Weights of a small transformer language model.
Size: 11 layers, 3 heads of 128 (1 for keys and values), MLP 2048 SwiGLU, vocabulary 6146, 35.1M parameters.
Architecture: rotary positions, no biases in attention or MLP, untied embeddings.
Training: a variant of Muon for these matrices, 442M tokens, 6748 steps.
MLP neurons of a small language model. Each row is named by its layer, matrix (gate and up: input weights) and neuron, and shows model dimensions 0-127. Each number is 500 + 50 x the weight over its row's rms, rounded and kept within 0 to 999. Numbers have three digits each. A neuron's up and down rows have the sign that makes its largest values positive.
After each neuron's rows is what it responds to, as a language model described it from the Wikipedia text at the highest values.

L8.gate1875:449366505483534411541613464531543492512528541483460533449373450549509479559491546492534520572500403442608532460475561501487476510362578591415538464502516501480425512349514481501458492549505533434574497480430487472510504481410483488502528511575495580479589522477586511547513501550528454558489480471488562485505469514502576452461447499515500560400581567492428483570420437549463479476495
L8.up1875:507496481463516529509573468481541522456516424462516619562481476546472485519532529533552432548557490514504412520526512399544549469491493508481550490516486495507399553431529509495469599506455562491459581586533563515526463466453439511441497400559508453547460588637418591539433545416464581507510447525471570463498445436492464479429545475591447442531516377515553516540484437536560494478424
Description: Closing commas of interruptions. Commas that close an interrupting phrase or appositive between subject and verb, e.g. "Edema, then called dropsy," and "The mural, which dates…,".

L8.gate1443:454564538569416420519526498587475460511409534435560549534462491582464491511520460543438565519569541563509490492556568507497556458475518553511382422556623467512541498519511429437567516437389482492465475499539489487465485416522508475490540461525546506456628615581455505559471445417486536589474445504476483396511474568544441476480486535550439504499482483512539537488591537524492487504461
L8.up1443:489498515506556488489501466472550493441417556444443539448528535510452471526510460508603535535512416503552470528527527622445600532435488541471496487483478414522643562521549468554516456541448577525427532507453407488522440505599505437551487597481473527429558576534581475564543508488522461496556456500466451488580472595519520477560528507425511536561433478489528499531527471469527559523459
Description: Mid-word syllables in foreign names. Short vowel-led fragments such as ag, as, av, al inside split non-English proper names, mostly South Asian, like Bansagar, Jaspur, Ganjavi.

L7.gate885:656435457488489500517501521513567552521464401490514418473584488538555425511593430554598373529505466444552507450454503515458519373436514439589415507529403545563555478589576485528510435535488537484500554432486441502424493568565524559526530529485424522428478552490516506531620540526460501544503494583473464558545441402580487517528478505467453485471502528498422553430536443561474427461527
L7.up885:518442492489487616517418489506566564522572487515532491444524512537516455476515446485502529523453514520513393464577443495502463466403539464464533466530493493490547431533574396502459434457587484502510464596459498566450522513535428469496507532508489518560525507481523500427482506485472442445500497455545564543450535484498512429523462486573445467475556515483518457503484506524553497441472
Description: Nationality adjective endings. Nationality adjective endings, or whole adjectives, opening the short description line under a Wikipedia biography title, such as Ital-ian, Israel-i, Sw-iss, American footballer; weaker on mid-word pieces elsewhere.

L8.gate1278:465535532548435519448488438523544495469513526378537536429505521562545466506501416578528484533393577411484450506520457412549396477502564571508567495511575536594494529439378530483510480531504430547460475473526485476480417529531502510505462446488509439459548581572430517425467572444565590484472483486478546480481531506561432507509504507531440487500463440547483482465466446457446533543508
L8.up1278:519386537484466472496559472520413515524483534408502545450587472483526490442476532521568584557470426489492479575499483472551395522408553556487518581540524496525447558572486525504563492501495390552475478511431557505483414481469491492508532526473487514575467524552530537538537613380539588511449555513542614533472555521519509555565519537496428524511590518599525429437502456476445457550535
Description: Elaboration punctuation, heading marks. Open parenthesis, comma or dash right after a noun that starts an aside or list (tanks (44 Valentines, ROVs, a); also ==/=== openers of section headings.

L7.gate752:556439580448567485560487583402506543509376566485535556437538410503498452583417509535510496500531508516471468510555533524460544535467469502403546418376511427458512549428500506455555596464506463475539443525584522526489491479544408407519418512489501462496508522520498499434349527391430470473480412598455552580481551552433520506478464491512511500544499538463513537508462538513469556423428
L7.up752:588455473543588600479473502462541407569467437466491502492458445497421565519541513520480492509476475516470489554567553473472419479595555499532526510423537483528543568504511492465601393481565529523524420471464522505550518433521507411520448566422495500520465477490473465486510565487539463562536392599497457473460493564479484430496470461490503569454498519486506441484479401432434502431433
Description: Mid-word proper-noun fragments. Inner or final word pieces of multi-token proper names, mostly surnames and place names, as in Clooney, Libeskind, Copenhagen, Kilmarnock.

L3.gate1852:547423535492511426508463501513580478510517549630504448463453471438453511513452514478544498506462461570579635391525500534552478543512425451582453496523421509511534453506490510539512466507468514527499489602557483581559485411492491575563398527563493529599472482510504644571498517512441570411548540433421562574546515453476467436492561526460466566470542444594463515470460403449471442521560
L3.up1852:472501548508523556517441576468433468562506438506508520515592520514522448542550430513494502436467470446600494438468535579499488444347513556514459487472472563535562515438491519436443555346492571463478475434548499486523480538530546538466467534510435552442546551462484434456404527556584543479459498527531468521419492491591493428499401477531543451520461464449485535542499493455478483507536
Description: Line breaks after structured entries. Newline tokens ending a structured line, such as a football goalscorer list, table header row, section heading or caption, just before the next record, date or table row.

L3.gate54:498369586531525542509542515528586538507446507435497505560506437563604543582477453558540603533471500512625555464509505460549544472487542451572462424493589560503507421524433441489475521496544469626544457536502563472539425522462481556509547575545455519571490406459543586534509493544396503394483467490607516486547515545510578419469466476543467512408589423503506569475476520550494485586410
L3.up54:419399476523494538410518491560558488483497480504446385513518504550531543468528478538510459415461525412599467453493487539501588529485460475536437462550487482428497499583454448511485501520460458531546480469513560534471513543526502591554649620538485495516562504568474541609458521539462557443499486466475561490580486597512560524431549529511514510509452440579491635507480454495581427615510
Description: Word-initial subword fragments. Opening or middle pieces of words split into several tokens, often capitalized, such as Pl(atform), Sol(omons), tra(uma), struct(ural), Organ(izer), across varied text.

L8.gate586:628544508481497592476532431426537489519456489604532532507449486497530414497476449443542585531478567518512497354489604577510443412495542577556544600462600571523594496544444430508456430440506488504482494388427439418481516499502449616470510523473495502583459542493475462490509445535373548418465454482518515493587505507486524512493490590596533505492441558424486476524492490536634513465526
L8.up586:589525503476514538485652531442468500502469484436546406406515454498535469500466494497475435437440535509555574449518504559552552528560513521480525521495580499557491439504488503495523497525570434505510578432515516531429473487492496511494441528605611534526486504558485590522495476451499474552471554465409547552500523557551455534548519576466451535613530511456533462474496521432513469490555
Description: Noun-modifier tokens. Adjectives or modifiers just before a noun, often mid-word completions (veter-an, mod-est, cont-emporary, spar-se) or whole words (top, modern, new).

L3.gate180:497367459517588482501538540526462485467478496505505493458529486456507576356537498457591553530560501451539398580515427550524539517468570414504530544552500530586455481441532516548546461556516514458553539381465497469462546479565541507484471553498469518502563483492516548515426474558502478540434596482561518541532464412548562483509464472416499461506453498549502535449561438525555424514533
L3.up180:524487531484512455523480571445535529361492511520492482522501530446435595336544456476543510468471428483522535498527441510528491565470491510573442557530477557509525455428491468566486561514483522481491575537508505568494490474529487504501527523522366486462571466504526483529526478451593436552418525424539590588435477475566469499559408588460478492546475506549468520517587467507552477493562
Description: Nationality adjective modifiers. Nationality or place adjectives and their final word pieces before a noun, e.g. German company, Portugues-e, Uzbe-k; also "other", "main", and "-er" endings.

L7.gate1308:561485525527544481546457563520551437490507573525463571529431523470477507547526442494565524446500449480516493511546499579485473440388460423521516543458454477545588539452539537455474456516379560605506456532432394541510425395477434560470477466501495499549555574451527515522474575528426501583512510476501509575458449516493479492440507481467592444402512571457511460423532439494496489469442
L7.up1308:455397543522483434537394525488514519483515560583546520557451487536542501526504500450534552452478526530497470462597469535551536432424477570478424570426516412523461411464503503542569402555408583449461386432409521518564546459518529490504556493460496567538541505578614485591541528485425456461453502520421593576548450497495568554526512524533466483544550548461544502475532397475490476473465
Description: Mid-word name fragments. Short subword pieces inside long foreign proper names, mostly Indian or Thai (Ramnag-ar, Rabindran-ath, Pirap-at), plus a word-initial p in split words (p-anel, p-oor).

L3.gate221:520491510531479595506534542524547457497515444526548508462512521516522457548471574526534551476471448525490459367483539524512545564387405590481461411490524524573539355438542516429412499501431508468511516383541398486496474473517529483555570521459510454477475556567487553585464466470594489480419434547446593477541519497515494448533583497468392457512393537463507512464578525496489417546420
L3.up221:509449483578457567468533485518416526549481487559496485529391574556408488539485499470471592510525594498551535445583499539536547522407512577548498440541471455485424480589585543434433596442566459503392502445539504515525510445466543502431482457582507571491528469476607498439468518518582441423442500601475534585508550530549526451458574492470461502386485507543473481533447479458490515452448
Description: Second-piece "ar" in names. Short word pieces, mostly "ar", right after a first letter or syllable inside names and words, e.g. W-ar-ren, S-ar-ah, Narrogin.

L8.gate16:557497494544552499501516536503518439516459476536607545461537481513463534468515475554553530512487521530511424519421468545448409466432524411526560456390429512502482511473553456493546448477499475455612436593521523509551536427463567420564508448519510438525513456506548480488490445540549493419546449460484514489414535580464471559527506477480503498522408435511475470529429525474538557428438
L8.up16:473410502592540437434443496516425425514447527511568514482486467404491511564492440574508354523521490440550448522435398448475541505554533445610576545421537469477523456519476459549565416566565478500533516504611454484488541560489495388532561556502478422486496482588507491510483453523527429484534503400576483414551544530461434561497532452489459612501513470420505431571387534461475612425475
Description: Mid-word name fragments. Word-piece fragments inside proper names, often Germanic or Nordic, usually ending in a consonant, such as Trø-nd-elag, We-id-enhausen, Copenh-ag-en, W-ag-ner.

L7.gate1156:498542463472577532507563568544465510514487491524599484439549486426536508400517484555552478536534506606529443500558572408587465582471663550549545567494455526416484459446508386562500546468486397487414604490498495420484459556544439444363484484614483500583480564512472510621481491470425479478473528575516506511504530454585592528520543455442461485463543477536523515543482441477523521502407
L7.up1156:433481472514642465504600523471563526537501558542525525579495338494522494527501562388372493456527503463498428412513516298542500567521553538597521544454523507494442508475471455419456488548446449552517522478509496492615493516430508514421541587532540668428475621500505562487456595515489574552537512459580579461413524517519470503495466473478496500559438477487550567515551481476503481386482
Description: Clause-boundary commas. Commas in the middle of a sentence that close an introductory, appositive or list phrase before it continues, e.g. "meanwhile,", "Fatogun,", "fufu,".

L7.gate776:528428467522462474456538546537571556499500535470548553464446570549459543445467541495542449497495437507557503593437434517585442455413609547515506514508565527454426589460475468516545528429507486523539472472449422496480462461542600486502483500489473579434518542523558472509481513482420514501474581578500520466393484533511578509493585543481507444509533493524482510459517584445493465513467
L7.up776:519516508502502519467429468518548593516510320548543535454440428488499426521426622507596533456532508473511558500421527528371503517515486506530492557408514418568488444488541455384464539615482524550568508469436528498520548556547532618553561537523556432503570469545499566453486472538518574440466471514526473414554592578646504507533512460466470517455498552487425501460493567503405428462515
Description: Predictable noun and word continuations. Head nouns after a quantity or adjective (three groups, wide range, six years, human rights), plus inner word pieces (amate-ur, disc-o, ad-vert).

L8.gate514:531486539549494479520468564433477496423574559537382553471471586510447449636490436503532479451410458440500497426505489408511497493484528449506492535416552496519570401492552489658429502553517491526498483418413418553502492504552548498508589499427442461452528610517483501450372504489460558452515483487463560570459500405557473500548540520417560446550483550506484413509418453521482466436539
L8.up514:477450485418477507370543497425575558511500536540559551428487562534452417437467469429544529457457526538553509553481578539424454455451554455531517511461487537549475400490594501539496507464476477500536535442505508465507579457494528465471551508406541423509541530434409547336475460513491482424482501521540451528524484490514469456487501446580486401405513485510577514459493492457430414460487
Description: Nationality and place modifiers. Nationality adjectives or country-name pieces that open a descriptive phrase, such as Spanish playwright, Brazil(ian), Czech player; also word-initial pieces like ex(amples), C(ubeSat).

L7.gate1309:535473532545548552461498578537542553474504557584602460486466468493567461497531492491416566537415511466461494479555443534480548477500468468524552501580551515495447395468466409555438439492456498555498482506505489454466497571503500601515515470478477506480482473483457545519496497448482525520431529500475518399477493469478442470596472480508558505494546490521396518516482552507420489518612
L7.up1309:491498498515554508489489396459477413490446535519539521454513485460474507462448455498538465482444517475414415428509499559537411456617472488507473531397522566567471455473437495472518531496440452461414435483515466555506538439502499480511436450517564473488527486557483494462424457432563478540446492580491548488471493495423492510562487570489517466436430513506539471623513577487507482467518
Description: Numbered-label nouns. Nouns or word-final pieces that usually take a following number or name, e.g. seasons, grade, Volume, Episode, Figure, No., District, exits.

L3.gate1578:499464481547615497496528453516487436483497563482552474436470475524464549561427482488502493490436511518600574405521404540576506370496676495496598422557437589476456481464426481506404566569497487602509429448436573526517575511556511595491509522432458516500480406574542535568498434510532444513445581523469555554432557481515569412511479526607491553444462434531409518508478423569493479525473
L3.up1578:561441554451595636444528517473565474569553531460587496462512495493467529631399500485356527531460477502452567478537463503539496406540535546539582430472479509521514472471476430566426553502550525539446505551452588478458459517510520569459515552417467470445458470712591572560515426456567405440399492519524518529440583475493533514513515513552563461441484492503464549472493392500551441543482
Description: Military and government nouns. Institutional nouns like Army, Navy, Force, War and government, often before "officer", "service" or "I"; weaker on word-piece fragments (est, ium, War in Warner).

L3.gate1827:418575468507414536544494509548477558522450532512440495531499529457552424485415503457553502536360579583549503476526448519483490529423585400454456437462477495479554448444466450448429458506455469494518463565453454415486466575516505450453535579500504439494524523535546535538536405501589459545572530489528534463474556522517497544563560514485520403469547436531562529469429549500642461430503
L3.up1827:439558501495439516524485586541461441496507445484558560511498549578543480466434567475566484420455523499575547521504533434482472545492545523537491398549485439455559541497536409526519461548467509447591556530592545401536495554541580514420513503413488578518540497486496504510536432425494478566546560489540439527498505511481490535464454586592541432504531585396475519399521512570551470523443
Description: Commas after phrases. Commas in running prose ending a list item, introductory phrase, or appositive, such as "Argotec," "In 1967," "His son,".

L3.gate533:532554504519420538463355555426467508413534458510569418491467475404547426536495579584534533483471442505405532462561543492444498531519509532442468429531492482594489453483419474544501431370524453434632552544494448572582575545447435446496418417516510446498516464546485597439518385415554466519516459453508490508565547518556451545475480534535627448529518557407472522496499526631531464465543
L3.up533:540505409530500449385473526416480546485522489502489538500617505500528456536440492529597418523531486527482518435568592615548572490398490561584497525518490518515390507465535479509509556453448517407560447531475442497525491607556485420413408431614531547450560392496550588458527427425504492488513485485393516536479528527437407501477488462467516483459483451490563490491428545483541467530379
Description: Name-completing word pieces. Final word pieces that finish a split word, mostly surnames, first names or places, such as McD-aid, W-right, War-hol, Winn-ip-eg.